Part of a small language model's weights.
Architecture: LayerNorm before each block, learned positions, biases, tied embeddings, capped logits.
Training: a variant of Muon for these matrices, 179M tokens, 10944 steps.
MLP neurons of a small language model. Each row is named by its layer, matrix (up: input weights) and neuron, and shows model dimensions 16-111. Each number is 128 + 32 x the weight over its row's rms, rounded and kept within 0 to 255.
Before each neuron's rows, "fires after" lists the tokens most often just before its 100 highest values on Wikipedia text that the model never trained on.

fires after: "e", " w", " B", " b", "o", "b"
L4.up203 [141 118  92 135 135  99 113 132  93 165 111 179  97 200 133  56 151 135  97 159 154 143 108 157 116 191 136 111 112  99 137  77 208 155 132 146 122 131 108 108 167  89 194 160 151 134  79 165 111  98 129  89 107 151 174 113  95 135 154 124 138 159 145  91  93 127  54  93 118 127  95 106 181 107 103 114 125 165 119 133 114 125 109 100  97 111 131  74 122  79 132 129 154 113 145 132]

fires after: "a", "g", "u", "b", "or"
L7.up741 [112 151 115 118 100 157 166 168 116 118 116 121 156 107 122 157 122  99 117 178 148 134 138  90 140  63 110 153 135 154 157  79 152 102  99 137 128  77 142  90  68  74 139 115 198 130  87 161 154 147 132 127 104 129  52 129 146 149 105  77 119 112 103 128 115 161 111 132 170 116 122  99 122 158 111 143  63 151 135 134 125  87 105  93 138 131 130 121 125  82  99 111 175 109 126 160]

fires after: "P", "C", "D", " C", "B", "E"
L2.up688 [111 125 134 162 138 131 125 147  72 153 105 155 105 187  93 134 139  85  85 159 135 154 153 153 153 150 121 157 118 124 165  85 184  60 119 104 184 153 149 108 142 144 118  97  74 140 113 135 104 122 181  97 125 155  90 110 115 151 101  89  76 153 159 148 186 157  73 143 143 143  87  92 141 131  59  95  77 126 155 134 143 133 103 161 144  65 100 156 135 190 100  43 107 129 112 111]

fires after: "g", "o", "b", "e", " b"
L5.up198 [ 75  98 133 128 103 101 147 143 102 116 105 154 124 115  80 140 181 165 116  93 183  93 159 123 121  81 138  93 129 125 158  85 153 142  93 111  92 129 112 120 101  93  99 149 153  78 110 149 118  85  92 147  91 143  77 167 142 122 101  79 137 109  69 107 117 128 126  64 189 132 138 132 194 136 110  82 105 121 147 129 114 154 112  62 112 110  83  82 134 143 118  77 152  75 108 123]

fires after: "t", " N", " n", "N"
L4.up375 [219 127 148 126 100 168 140 119 135 183 127 151 128 131 155 186 151 141 144 167 138 127  21 101 154 135  75 100 161 150 134 114 171 116 102 106 108 116  76 109 129 119  98 125 123 126 184 117 109 126 117 104 109 133 157 125 139 154 173  98 184 128 153  88 197 158 125 183 118  95 128  98 156  96 116 154 159 157  71 134 123  91 135  96  80 215  65 124 132 122 199 121 137 125  96 153]

fires after: " p", "b", " was", " ", " c"
L7.up823 [105 166 175 176  86 139 151  82  49  79 157 117 172 125 119 124 123 104  94  82 181 147 121 145 107 140 165 156 115 131 130 120 107 146  83 116 137 151  61 114 170  92  55 119 104 139 131  59 163 161  81 146  73 105 127 142 185 127 134 127 140 100 143 107 173 135 135 116 146 127 132 117 111 111 150 133 136 140 131 160 148 120 128 139 123 157 105 113 132 169 167  65 100 156 160  82]

fires after: " C", "C", "1", "c"
L4.up209 [155 114 169 107 149  93 148 107 146 116  97 152 104 151 146 184 208  76 154 126 143 112 137 100 102 176 170 188 108 120 172 151 173 129  98 164 120 127 171 135 135 121 143 148 183  52 116 166 110 110  89 144 105 116  96  69 117 149 132 163 180 132 162  98 144 142 171 132 140 140 104 106  70 141 103  96  86  88  71 144 149 138  93  84 130 103 125  86  70 135  67 146 184 151 124 114]

fires after: " ", " at", " in"
L2.up325 [175 142 156  93  90 136  72  91 109 157 163 133 180 173 131 108 186 141 133 151 130  91 106 128 139  75  95 108  76  91 117 143  71 125 110 100  64 143 120 168 139 113 142 159 121 119 100 135 110 143 138 107  90 128 106 164 110  98 155 159 112 137 114 167 131 145 170  91  90 143 129 112 103 161 122 130 107 137 120 164 157  99 132 164 109 200 116 111 177 150 124 111 122 176 134 108]

fires after: " d", " D", "t", "r", " R", "om"
L2.up709 [177 106 133 156 121 123 183 105 149 191 196  66  89 125 181  89 182 129  56 168 140 138 152 112 110 131 115 165 103 109  88  67 126  79 137 176 155  87 110 156  89 128 129 126  97  97 124 122  79  87 126 118 135 104 110  88  95 115 136  67 107 135 117 108 127 137 122 157 115 102 146 138 138 102  98 171 102 165 115 134 190 126  72  99  96 139 135 118 145 155 160  95 133 137 116  74]

fires after: "w", " b", " B", "us", "f"
L5.up741 [ 96 173  90  91 105 108 105 159 139 107  97 138 115 167  85 106 110  69 120 130 179 158 103 125 113 109 126 104 161 114 127  87 125  88  80 100 184 183  96  97 122 167 201 129 155 143  78 151 164 131  95  98 150 109 108 100  90 160 153 130 124 140 150  49  73 171 150  87 108 161  68 190 118 146 109 123 111  78 102 117 164 159 135 103  91  79 159 107 184  95 128 149 153  96  89  99]

fires after: " o", "r", "e", " to", "he", "y"
L3.up247 [126 169  80 107 153 152 105 151 144 167 107 106  90 134 156 173 168 132 166 165 140  96 111 147 189 142 125 156 108 156 183 177 104 123 123 147 121 110 153 158 103 119 162 125 158  81 128 119  66 100 174  41  70 130 152 105 141  85 157 105 173 129 112 123  94 132 124  85 197 110 115  95 160  92  95 121 126 111 122 115 138 151  67 137  96 110  92 147 164 132 135 189 171 133  93 134]

fires after: "1", "A", "2", "B", "C"
L3.up774 [113 122 115 134 158  94  93 102 112 160 107 157 127 178 103 181 130 105 162 142 160  98 131 138 115 119 150 152 104 136 181 119 128 168 164  88 191 151 203 138 111 151 165  96 104 129 152  98 116 161 182 114 144  85  95  76  96 166 109 195 172 113 176  98 210 171 106 105 100 134  79 131 165 138 101  84  60 157 131 194 137 107 164 103 181 141 126 106 129 119  93 108 123 157 160 101]

fires after: " c", "c", " C", " s", " S", "C"
L3.up293 [ 70 102 112 173 100  63 180  95 145 123 124 141 133 118 123 124 165 150  82 140 160 148  72  75 161 126 112 114 164 165 164 183 134 164  78  80 169  73 115  96 148 150 155 152 163 154 117 130 163 101 171 117 191 112 127 138 157 114 144 114  81 153  87 123 160  88 137 105 102  68 129 122  96 110  80 148  84 122  80 151 157 128 121 178 183 134  76 138 117 158  85 155 114 119 129 172]

fires after: " N", " |", "e", " T", "o", "es"
L5.up171 [124 108 118  78 147 147 127 141 112 164  87  81 143 135 142  84 137  89 109 150  99 102  79 117 120 145  78 134 153 118 164 118 119 142 135 135 128 100 150 143 166  93 105 142  69 116 101 178 129  95 124  98 135 113 109 180 146 160 140 111 151 101 113 142 164 144  65 118 117 129 183 153 127 138  94 160 128 130 119 122  99  87 115 122  96 118 119 213 114 161  97  74 119 141 130 174]

fires after: " d", "-", " D", " ("
L4.up386 [150 110 140 168  87  92 129 107 143  98 157 131  63 123  60 125 169 113 100 162 144 149 107  69 130 170  65 132 129 137 112 105 184 123 118 118 147 132 106 147 135 179  68 127  88 110 138 120  89 106 173 124 153 105 115 113 139 136  98  90  96 144 141 124 158 122 201 151 107 131 127 165 109 111  20 180 112 163 118 187 130 115 116  61  63 139 116 114 132 147 154 130  90 104 124 141]

fires after: " d", "r", " r", " R", " D", "am"
L2.up430 [139 198 122 150 132 141 151 130 130 172 103 113 210 135 170  94 168 133 135 138 158 135 130 111 180 158  98 158 137 173  49 116 106  60 119 100 145 134 142 121  75 128 127 157 108 136 102 105  95 128 140 152 133  98 131 102  54 132 132 135 142  70 186  92  80 100 138 100 145 172 134 201 167 107  93 114  88 158 113 209 180 151  81 115 103 149 147 168 114 127 144  94 100  53  99 109]

fires after: "o", "v", ",", "av", "k", "s"
L7.up821 [112 129 155 136 178 117 110 138  88 119 124 133 145 140 144 152 115 149 101 170 159 127  75 113  94 120 101 109 139 150 136 104 115 119 131  77 161 109  66 119 117 146  99  91  82  79 177  78 140 129  99  75 131  57  73 113 144 111 134 159 175 150 150 124 151 135 128 163 125 111 166 143 127  82 154  98 138 100 176  55 164 132  93 125  89 118 176 139 141 134 189 134  44  99  99 116]

fires after: "i", ",", "s", " and", "av", "h"
L7.up564 [ 47 155 176 158 191  84  93 170 110 119 126 123 144 168 136 155 169 132  87  94  93 190 122 157 118  68 110 130  95 146 107 148 133 139 126 117 189 165  93 132 147 137 137 119 125  84 163 135 131 129 144  96 194  79 157 102 110 123 124 126 190 138 147 125 143  96 123 154 143 121 118 188 143 144 170  87 155 132  90  92 132 110 168 185  64 145 122 139 101 117 170 160 120 183 134 169]

fires after: "9", "0", "5", "8", "7"
L7.up464 [150  69 111 166 155 128 133 152 114 105 158 181 185 119 149 161 183 118 157 124 149 190 120 138 116 101 121  94  63 144 161 151 131 103 105 177 149 144 110 117 195 100 104 148 136  50 120  81 103 163  76 129 121 150  94 103 133  85 128 198 125 152 179  78 115 109  83 122 144 121 134 137 124  67 126  50  96 111 162 116 125  92 113 100  96 176  86 132 174 153 132 174 117 149 161 101]

fires after: "2", "–", "9", "1", "0", "8"
L3.up652 [ 69 134 150 149 147 158 137 170 120 162 157 114 130  80 123 140 127  97  87 152  73  95 125 128 107 115 107  89 102 170 170 121  92 115 135 146 181 136 146 120 138 107 103 135 103 144 120  76 153 134 112  99 165  68 158 165 129  95 147 173 112 114 124  86 133 174  67 162 167 133  63 175 123  95 125  73 108 159 102  85 121 126  85  84  73 169 171 128 181 130 134 158 124 100 188 145]

fires after: " p", " n", " N", " c", " m", " s"
L3.up8 [199 158 107 179 225  65 129 133 151 170 122 132 151 145  87 131 135 145 167 112 141 201  49 111  97  98  89 126 170 149 117 143 136 147 129 131 141 170  87  88  68 136 117 121 123 148 160  87 113 172 138 143 141 137  56 133 162 148 103 132 143 140 194 103 140 164 110 175 158 120 119  77 119 161 143 118 189 113 122 114 160  97 149 136 132 162 174 104 122 155 128 102 111 136 132 185]

fires after: " M", " t", " C", " T", " d", " m"
L2.up381 [ 72 132 147 207 165 174 146 117  61 162 157 107 119 101 156 114 132 122 149 164  87 158 144 144 153 137 148 121 164 174 122 111 116 141 181 146 116 127 136  86  98 157 128 137 169 164 125 151 134 138  85 107 134 154 116 133 145 125 116  90  81 145  81 143 129 135  71 176 107 113 125 196 138  82 145 154  98 145 173 138  97 104 130 111 126  96 132  74 132 192  78 149 110 122 150 107]

fires after: "is", "es", "ou", " d", "an", "o"
L4.up756 [178  51 169 120 130 101 148 168 150 133 179  97 124  65 105 181 163 146  99 179 120 104  88 135 163  72 164  83 117 149 136 106 194 155 110 152 138 107  83 128 128 112 116 151 174 132 124 144  96 133 111 101  81  87 152 117 135 148 127 145 133 153 116 158 116  94 114 111 128 113  97 132 141 165 147 135 146 165  88 174  83 105 145  95 131 199 167 100 111  60 172 147 103  60 120 116]

fires after: " f", "at", " m", "r", " M", " p"
L5.up411 [ 60  95 135 199  69 148 126 122 102  70  78 159 143 144 157 103 104 197 153 191  90 127 167 107 120 119 144 155 165 154 151 201  63  89 135 161 116 126  90 100 142  98 188 133  82 166 136 129 101 117 120 172 130 179 128 124 108 109  77 168 152  71 156 161 132 140 132 146 152 164 110 105 113 124 148  52  67 107 108 197 125  96  98 163 167 154  95 127  95 202 106 133 138 138 153 161]

fires after: "an", "a", "ot", "o", "or"
L5.up173 [137 170 130  85 147 151 107 149  95 154 172 173 165 144 147 154 130 127  95 155 180 102  91 140 111 138 122 142  82 176  99  97 147 101 103  48 121 142 121 132 123  72  92 161 162 190 106 119 156 127 104 155 133 130  97 182 123 142  95 165  71 116  68 134  74 145  63 142 134 132 120 115 103 151 119 149 109 150  69 157 118  71 131 143 168  82 107 152 120 160 101 100 136 192 149 178]

fires after: " con", "p", " pro", "c", " C", " c"
L4.up849 [114  92 169 196 125  95 109 150 131 127 123 133 142 172  85  88 224 110 128 137 166  82  83 127 141 126 117 134 167 112 151 137 164 180 156 119  76 135  86 109 154 174 165 105 111 134 113 181 120 102 130  94  83 167  77 101 146 102 156  88 167  78 129 106 161  68 115 151 120 150 101 136 149 159  99 102 137 123 119 190 165 130  75 103  75 140 101 164  95 196 136 115 174 129 127 141]

fires after: " was", " p", " (", "un", " is"
L7.up441 [199  90 166 158 124 160 133 145 144  18 148 113 169 135  89 102  76  64 104 139 121 158 126 103 136 157 142 104 118 123 155 112 102  98 105  95 105  97  78 121 181 147 101 102 124 141 161 131 156 140 139 183 127 197 120 164 143 151 147 185 173  73 122 154 164 162 100 131  95  96  72 117 145  72 121 117 143 132 184 108 205 175 149 127 131 153 107 122 110 142 119 116  99 123 165 144]

fires after: "ur", "ul", "l", "ac", "if", "ig"
L7.up520 [ 95 175 120 115 104 100 145 178  89 100  74 157  83 142  98  95 113  95 117 111 176  93 165 158 123 128 151 147 109 140 139  92  91 143  94 131 123 159  90 177 111 105 127  87  92 116 177 109 187 154 137 105 123 124 135 172 129 123 144  88 212  99 173 189 140 104 125 149  71  96  96 165 182  92 117 158 156 135 189  88 136 111 122 107 130 175 118 135 155 172 196 178 155 151 142 130]

fires after: "0", "et", " t", "t", "5", "and"
L5.up260 [139 161  61 103 189 159 170 159 107 124 155 132 166 107 117 171 136 149 125 147 105 164  73 122 136   8 120 123 142 155 149 130 152 119  88 153 171 151  84  79 150 143 155 163 128 115 126 104 206 128  64 127 154 158 152 126 162  92 192 152  81 130 101  87 133 145  85 139 135  99  99  99 133  93 134 119  67 143  54  90 103 100 148  98 177 164  94 101 136 141  62 122  82 113 121  90]

fires after: "er", "at", "her", "r", "ar", "or"
L7.up818 [150  90 119 138  83 124 135 136 154  67  72 112 142 130 113 141 178 168 155 149 131 102 165 151 137 165  95 162 154 121 114 137 131 185 182 165 146  75  84  83 173 133 122 101 154 150 146 152 121 173 140 126  90  90 138 146  94  83 144 137 136 151 149 133  85 113 110 183 183 125 128 177 166  77 150 132 100 150 138 161 145  85 116 140 133 142  99  97 112 169  99 162 122 172 129 174]

fires after: "e", " p", "h", " c", "c"
L2.up408 [133 145 128 126 191 128 163 203 114  94 136 146 114 121 133 110 146 105 156 140 100 169  77 158 171 112  77 167 112  96  68  94 148 154 100 164 135 150  94 152 120 145 155  97  99 151 135 155  86 163 134 120 187 144 117 169 146 131 145 122 136  85 126 150 219 103 147 107 109 126 124  54  88  93 131 123 152 108 138 107 156  98  80 125 176 136 156 109 102 166 107 149 164  86 175 104]

fires after: " g", "g", " ", " G", "id", " s"
L7.up129 [132 189 109 112 144 132  96 155 163  81 160 158 103 159 149  94 122 126 141 106 108 187 106 145 142 143 202 146  86 117 127 110 136 100  67 104 107  98 131 167 121 141 104 126 109 172 130 110 151 112 166 151 146 141 117 101 109  70 100  78 101 106 144 147 120 168 100 141  91 107 169 124 135 154  97 145  45 112 134 133 152 197 116 166 149 123 131 123 184 139  98 161  84 115 150 167]

fires after: "c", "s", " D", "v", "ec", " d"
L5.up21 [135 116 164  91  57 210 134  77 152 173 146 107  40 130 177 119 142 108 120 181 118 142 162 131 120 152 124  54 146 122 126  96 133  85  86 153 139 137 128 115 124 181 114 127  75 123 165  95 133  65 133  84  85 117  72 130 155 132 116  66  89 146 105  47  82 152 117 184 173  89  80 117 128 158  73 158 162 126 178 171 123 106 151  89 140 140  75 105 151 165 139 158 103 112 109  99]

fires after: "n", " I", " con", " the", "I"
L5.up824 [145 106  66 145 147  64  94 128 170  85 115 177 106 169  93 188  79 132 168 128 129 108  78 108  76 173 158 156 117 154 106  92 126 138 118  77 217 128 134 163 136 166 111 156 101  88 170 138 126 121  98 109 122  78  37 203 117 195 111 127 124  81  89 102 137 148 167 141  97 103 111 112 105 136  68  86 118 124 105  95 141 121 170 136  94 169 106 180 121 112 136 125  98  83 134 114]

fires after: " t", " to", "id", " G", " T", "im"
L5.up354 [105 127 141 109 185 102 210 155 147 142 118 144 123 206 121 176 147 142 118  99 127 110 115 135 165 167 183 163 156 156 172 202 127  90  90 199  95 151 119  77  55  59 110 194  72 148 137  95 142 120 119 127 133  96 130 112 184 132 163 117 103 125 103 125 150 115  93 100 142  57 169 115 151 129  82  77 105 154 144 167 141 167 105 147  86 122 131 109  98 170 120 115 120 113 124 188]

fires after: "ec", "is", " D", " d", " S", " re"
L5.up844 [ 75 119 167 126 115  88 112 102 170 130 167 149 153 132 150 170 113 169 160 123 141 127 118 118 183  94 130 130 107 214 130 151 119 167 153 110 105 147 126 186 130 150 120 133 102 111  80 159  41 153  71 151  99 137 118 130  70 152 148 148 127 185 114  63  91  97 110 122  94  62 125 120 109  94 151 108 115 217 143 173  74  97 132 106 149 175 169  85 137 119 124 169  81  82 144 119]

fires after: " m", " g", " f", " s", " p"
L2.up609 [153 146 101 128 163 113 118 188 129 133  83 122  90 169 149 206 133 176 116 153 141 155 148 139  61  85  62 159  88 173 121 162 165 126 134  77 131 128  96 111 115 171 141  54 148 136 170  97 136 190 136 141 114 140  89 121 146 129 119 141 167  88 138 177 104 130 118 110 103 138 138  88 111 135  89 136 146  93 135 109 124 123 155 121  75 163 104 154 110  51 127 140 191 141 114 211]

fires after: "e", "l", "le", " p", "r", "re"
L3.up227 [124 197 107 176  99  73 167 176 102  64 109 176 111 164 169 175 180 155 101  94  62 143 139 130 180 156 137 144 117 106 119 149 160 176  94 116  92 127 133 198  98 124 149 143 136 139 129 210  90 191 138 123 111 125  92 132 122 114  68 181 157 160 134 105 184  71 132 109 131 128  72  89 177  95 179 109  93 146 139 148  75 127  97 126 139 144 157 163 126 199 126  82 141  91 133  97]

fires after: " d", "he", "i", " D", " St", " I"
L4.up524 [118 105 154 139  88 137 116 190 102 109  98  85  83 164 184 138 204  68  91 157 146  99 126 138 165 136 121 158 107 141  89 120 145 110 163 119 143  90 104 154 167 112 105 156 141 100 114 137 112  93 114 123  76 113  99  74  82 171 175  97 134 179 118 138 117 172 147 129 106 128 121 121 181 165  91 155  82 210 105 131 147 152 168  13 103 126 145 134 172 148 155 109 183 167  52 114]

fires after: "c", " C", "u", "C", "an"
L2.up277 [108  86 135 121 128  98 147 122 167 152 117 153 127 160 121 236 197 106  74 103 189  96  91  54 147 111  77 122 138 110 200 122 138 124  90 117 155 135 128  95 117 136 158 156 102 104 176 177 123 118 145  90  84 154 118 149  83 152 106 111 158 144 135  82 146 152  93 113 157 143 111 128 135 156 103  94  66 181 124 161 198 132 117 147 125 119 105 154 103 160 129 146 145 148 117 112]

fires after: " of", " in", ",", " as", "0", "it"
L5.up237 [108 113 134 162  94 101 147 117 109 129 104 128 141 125 167 145 105  92  91 169 174 139 136 112 187 131 145  89 179 121  97  98  89 135  94 112 126 136 165  35 161 117  79 148 136  96 192 174 143 179 138 104 152  81 122 141  87 178 149 178 135 154  84 129  98  88 102 121  70 115  52 115 128 163 107 136 118 186 166 160 137 159  77 114 118 119  92 110 138  98 153 102 165 141 112 142]

fires after: " p", " f", "ol", "p", "===", "P"
L4.up762 [168 125 119 124 174  74 161 166 129 155 137 126 132 121  98  82 129 119  98  98 153 112  97 121 143 184  98 118 183 119  87 164 149 117 178  64  94 153 110  98  87 136  61 114  83 188 108 149  89 130 100 128 173 110 137 137 135  80 160 113  91 164  96 107 190 123 123 160 119 178 104 129 133 147 103 113  59 120 150 164 101 159 155  67 135 117 172 187 155 155 208 140 141  89  86 157]

fires after: "c", "i", "ec", "er", "u", "ar"
L5.up519 [151  73  89  84 188  70 155  94 110 118  75 172  89 174 144 183 131  94 115 153  99 140 133  83 164 171 143  84 154  74 176  77  94 123 142 130 106 137 157 108 146 128 145 113 127 129 106 143 127 172 178 137  70 120 143 134 121 161 171 128 104 158 163  77  71 178 117  82 152 114 116 146 168  79 135 128  77 156 141 107 112  66  79 145 134  91 133 138 174 154 137 147 166 166 167 210]

fires after: "r", "i", "u", "e", "ig", "m"
L5.up83 [129 162  71  99 124  89 129 157 106 183 144 156 124 160 132 191 123 148 125 126 111 114 179 145 129 125 108 137 151 150 196 104  91 101 176 153 104 130 131 169 131 117 118 144 126  63 156 118 161 159 169  77  98 129 145 151 107  88 132 120 134 176 156 163 141  86 123 157 178 155 140  89 113  44 110  83  46 146 169  75 108 127 155 104  46 116 173 154 142 120 140 151 139 168  91 127]

fires after: " d", " r", "a", " D", " L", " W"
L4.up584 [133 135 124 183 126 137 114  67  77 114 169 123 130 130  95 131 116 137 146 138 138  92  70 122 153 159 100 154 131 141 123 104 103  83 148 149 179 109 122 177 101 110  93 122  61 136 145  69  96 104 130 178 163 127 120  81 149 139 137 139 147 143 122 138 131  78 144 143 147 110 131 158 169 124  97 125 119 196 113 182 169 152 143  99  92 157 146 125 181 154 127 115 113  78  55  64]

fires after: " w", "p", " p", " st", " c"
L3.up737 [107 144 131 172 217  79  90 161 126 114 123  79 149 184 150 138 108 116 144 140 116 162 117 133 136 139  91 137 112 131 125  69 130  77  68 131 121 146  86 118 117 158 142 116 183 162 149 147  86 116 116  97 138 118 155 168 123 101 151  74 137 113 148 128 138  83 124 138 150 187 124 112  99 201 112 100 116 170  93 146 181 110  91 125  82 189 110 119 155 120  94  98 159  66 139  73]

fires after: " ", "Y", "es", " S", "at", " s"
L3.up329 [ 57 174 195 127 151 220 133 120 134 123 170 169 159 134 143  98 170 163 131 199 117 185 162 126 120 158 136 167 157  78 155  99 133  85 130 112 117 103 148 132 148 170 103 112 129 149  77 118 120 128 108 128 156  91 100 127  95 115 132 145  99 129 120 179 142 129  85 161  97 183 145 132 162 135 181 112  87 121  99 117 163 141  96 123 149 191 161 102 117 172  71 175  84 124 109 117]

fires after: " in", " of", " on", " at", " "
L2.up744 [116 123 149 105 104 124 122  81 104 136 155 165 177 183 158 153 188 105 117 170 114 124 144 103 172  60  89 111 110 147  80 167 110 146 119  94 119 126 145  63 120 113 113 146 149 125 152 123  97 130 156 141 153 145 201 144 122 122 126 153 136 106 117 130 159  85 154  86  79 122 146 111 114 179 113 172 139  53 165 142 204 131 122 128  87  88 155 103  89  83 189 170 145 116  87 129]

fires after: " at", " in", "d", " to", " t", "ing"
L5.up797 [133 123  96 185 160  73 132 107 150 139 105 108 131 160 138 134  83 132 131 140 119 126 122 144 163 108 205  93 144 175 144 132 164 163  64 181 129 118 112  23 111 168  83 136  89 134 160 119 157 119 133 132  95 146 106  90 153 118 180 157  95 140 142 106 159 170  93 187  84 155 156 188 130 115 109 126  90 125 101 212 173  94 169 144 124  98 115 121 141 138 116 102 148 170 151 175]

fires after: "h", " an", " m", " M", "in"
L4.up450 [157 139 135 180 144 194 115 110 188 175 129 123  99  94 140 182 114 124 147 145  61  91 112 168 106 166  91 191 109 116  83 143 131 147 184 177 120 138 100 107 134 168 184 162 142 119 126 136 104 117 123  90 168  83  76 145 165 191 152 181 161 181  90 140  63 145 122 180 174 158  97  80 183 107  91 146 169  90 125 161 108  86 129 131  83 102 197 111  97 128 120 150  82 112 146 132]

fires after: "e", " h", " p", " t", "it", " T"
L2.up53 [148 145  91 135 187 136 111 183 131  87 156 129 101 152 209 116 138 136 187 150  62 139  99 113 150 137 105  62 109 110 103 134  54  91 164 168 188  75  99 132  81 179 142 136 124 146 164 116 133 129 182 104 141 155 169 141 172 113 192 108 121 140 102 119 163 110 181 175  78 101 113 132  96 129  74  90 100 108 187 115 128 100  80 118 140 167 131 152 162  99 112 124 159 111 115 191]

fires after: "r", "t", "ec", "it", "or"
L5.up650 [175 125  99 108 140  92 123 113 129 154  16 120 118 139 119 147 125 168 150 137 106 117 146 141 155 163 104 101 170 116 156 131 129 169 152  78 104 120  93 141 107 144 147 124 159 149 156 132 102  66  95  81 120  77 121 121  59 117 150 121 181 174 106 130 110 171 101  97 107 144 144 103 156 111 134 111  93 143  91  98 117 132 114 156 102  89 141 113  84 184  93 189 114 138 140 193]

fires after: "am", "and", "il", "y", "l", "h"
L7.up76 [128 175 105 117 104  41  97  79 158 127  88 106 146  72 167 127 108 117 109  80 154 164 102 102 138 168 131 120  88 150 128 147 118  75 153 148 145  87 108 115 157 173 124 109 151  92  64 119 132 136 160 103 145  94 179 131 115 144 133 127 116 114 173 147 133 148 168 154 143 210  81  67 125 104 153 162  80  79 107 152 201 154 116 172 116 134 102  84 178 116 104  91 159 136 104 166]

fires after: " A", "A"
L3.up333 [ 73 128 106 142 122 141 171 173 100 130 142  80 137 166  48 117 118 162 137 182 128 142 176 109 142  96 159 144 132 147 128  66 151  97 127  95 155  77 206 164  98 146 134 147  69 115 175 137 123 135 102 172 127 136 101 113 173 180 121  90 105 150 132 113 170 110 129  98 114  91 128 166 169 122 121 173  90 139 166 207 169 114 135  75 143 165  97  60 111 123  72 102 142 128  82 121]

fires after: "n", "ce", " s", " n", " pro", " con"
L3.up876 [172  88 144 165  96  91 121 139 116 112 154 163 148 165 133 160 120  90 200 137 153 185 111 129  76 135 114 128  94 130 149 162 136 199 127 120 165  86 116 176 146 172 163 166 174 124 171 144 141 130  68 137  90  56  65 106  98 123 110 103 178 181 157 165 180 117 157 133 142  59 163 131 158 121 119 124 129 136 146 168 168 194 125  85 141 141 106 145 163  91 113 151 136 106 138 191]

fires after: "es", " s", "or", "e", "a", "r"
L2.up129 [135 144  92 161 141 127 153 181 105 171 157 129  85 104 114 114  97 126  72 119 115 120 149 111  65 173 105 130 103 194 151 161 119  76 127  98 128 142 161 101  96 105 119 141 136 130 104 186 141 138  91  94 159 183 103 102 118 103 150  57 125 175 127 141 171 106  82 111 131 160 160 148 112 145  59  97  76 139  91 114  83 121 150 154 100 159 116 187 121 129 108 118 134 119 154 158]

fires after: "0", "5", "7", "9"
L3.up721 [109 160 127 124 115  86 112 151 144 182 124 145 192 135 208 151 120  73 103 186 121 108 120 111 160  86  99 113 135 143 195 128 157 110 188 110 141 137 132 101 151 139 109 138 126  59 110 132 156 152 105 103 154 146 120 118 160 133 114 108  98 130 167  99 101 126  86 147  99 103  54 122  96  65  98 122 105 149 114  96 138 149 136 111  73 127  43  81 147 119 107 154 115  96 129 104]

fires after: " S", " T", " C", "-", " A"
L2.up12 [162  86 125  99 123 150 176 108  92 115 148 118 137 133 100 138 122 130 152 120 165 155  86 114 148  97 155 179 158 166 116  71 144 109  90 135 175  84 154  86 122 118 179 143 104  96 150 143 123 165 163 122 113 119 149  80 204 191 172 127 102 171 175 115 134  70 196 158  74 122 100 142 132 119 146 135 152 185 172 190 161 101  95 126 133 155 152  96 165 176  74 154 159  85 162  97]

fires after: " m", " R", "m", "h", " M", "p"
L4.up514 [173  94 117 167 145 187 103 156 139 172 131 160 110  96 121 165 136 157 137 133 126 123 141 150 131 114  78 152 148 146  76 131 149 100 200 127 143 159 138 128 141 171 146 126  92 122 123 123  91 140  68 128 107 125  84 156 160 132 144 105 167 172 155  94 185 135  91 134 108 130 150 213 124 130 147  89 137  83 125 108 115  64  77 165 143 144 149  80 131 177  70  82 162 126 143 119]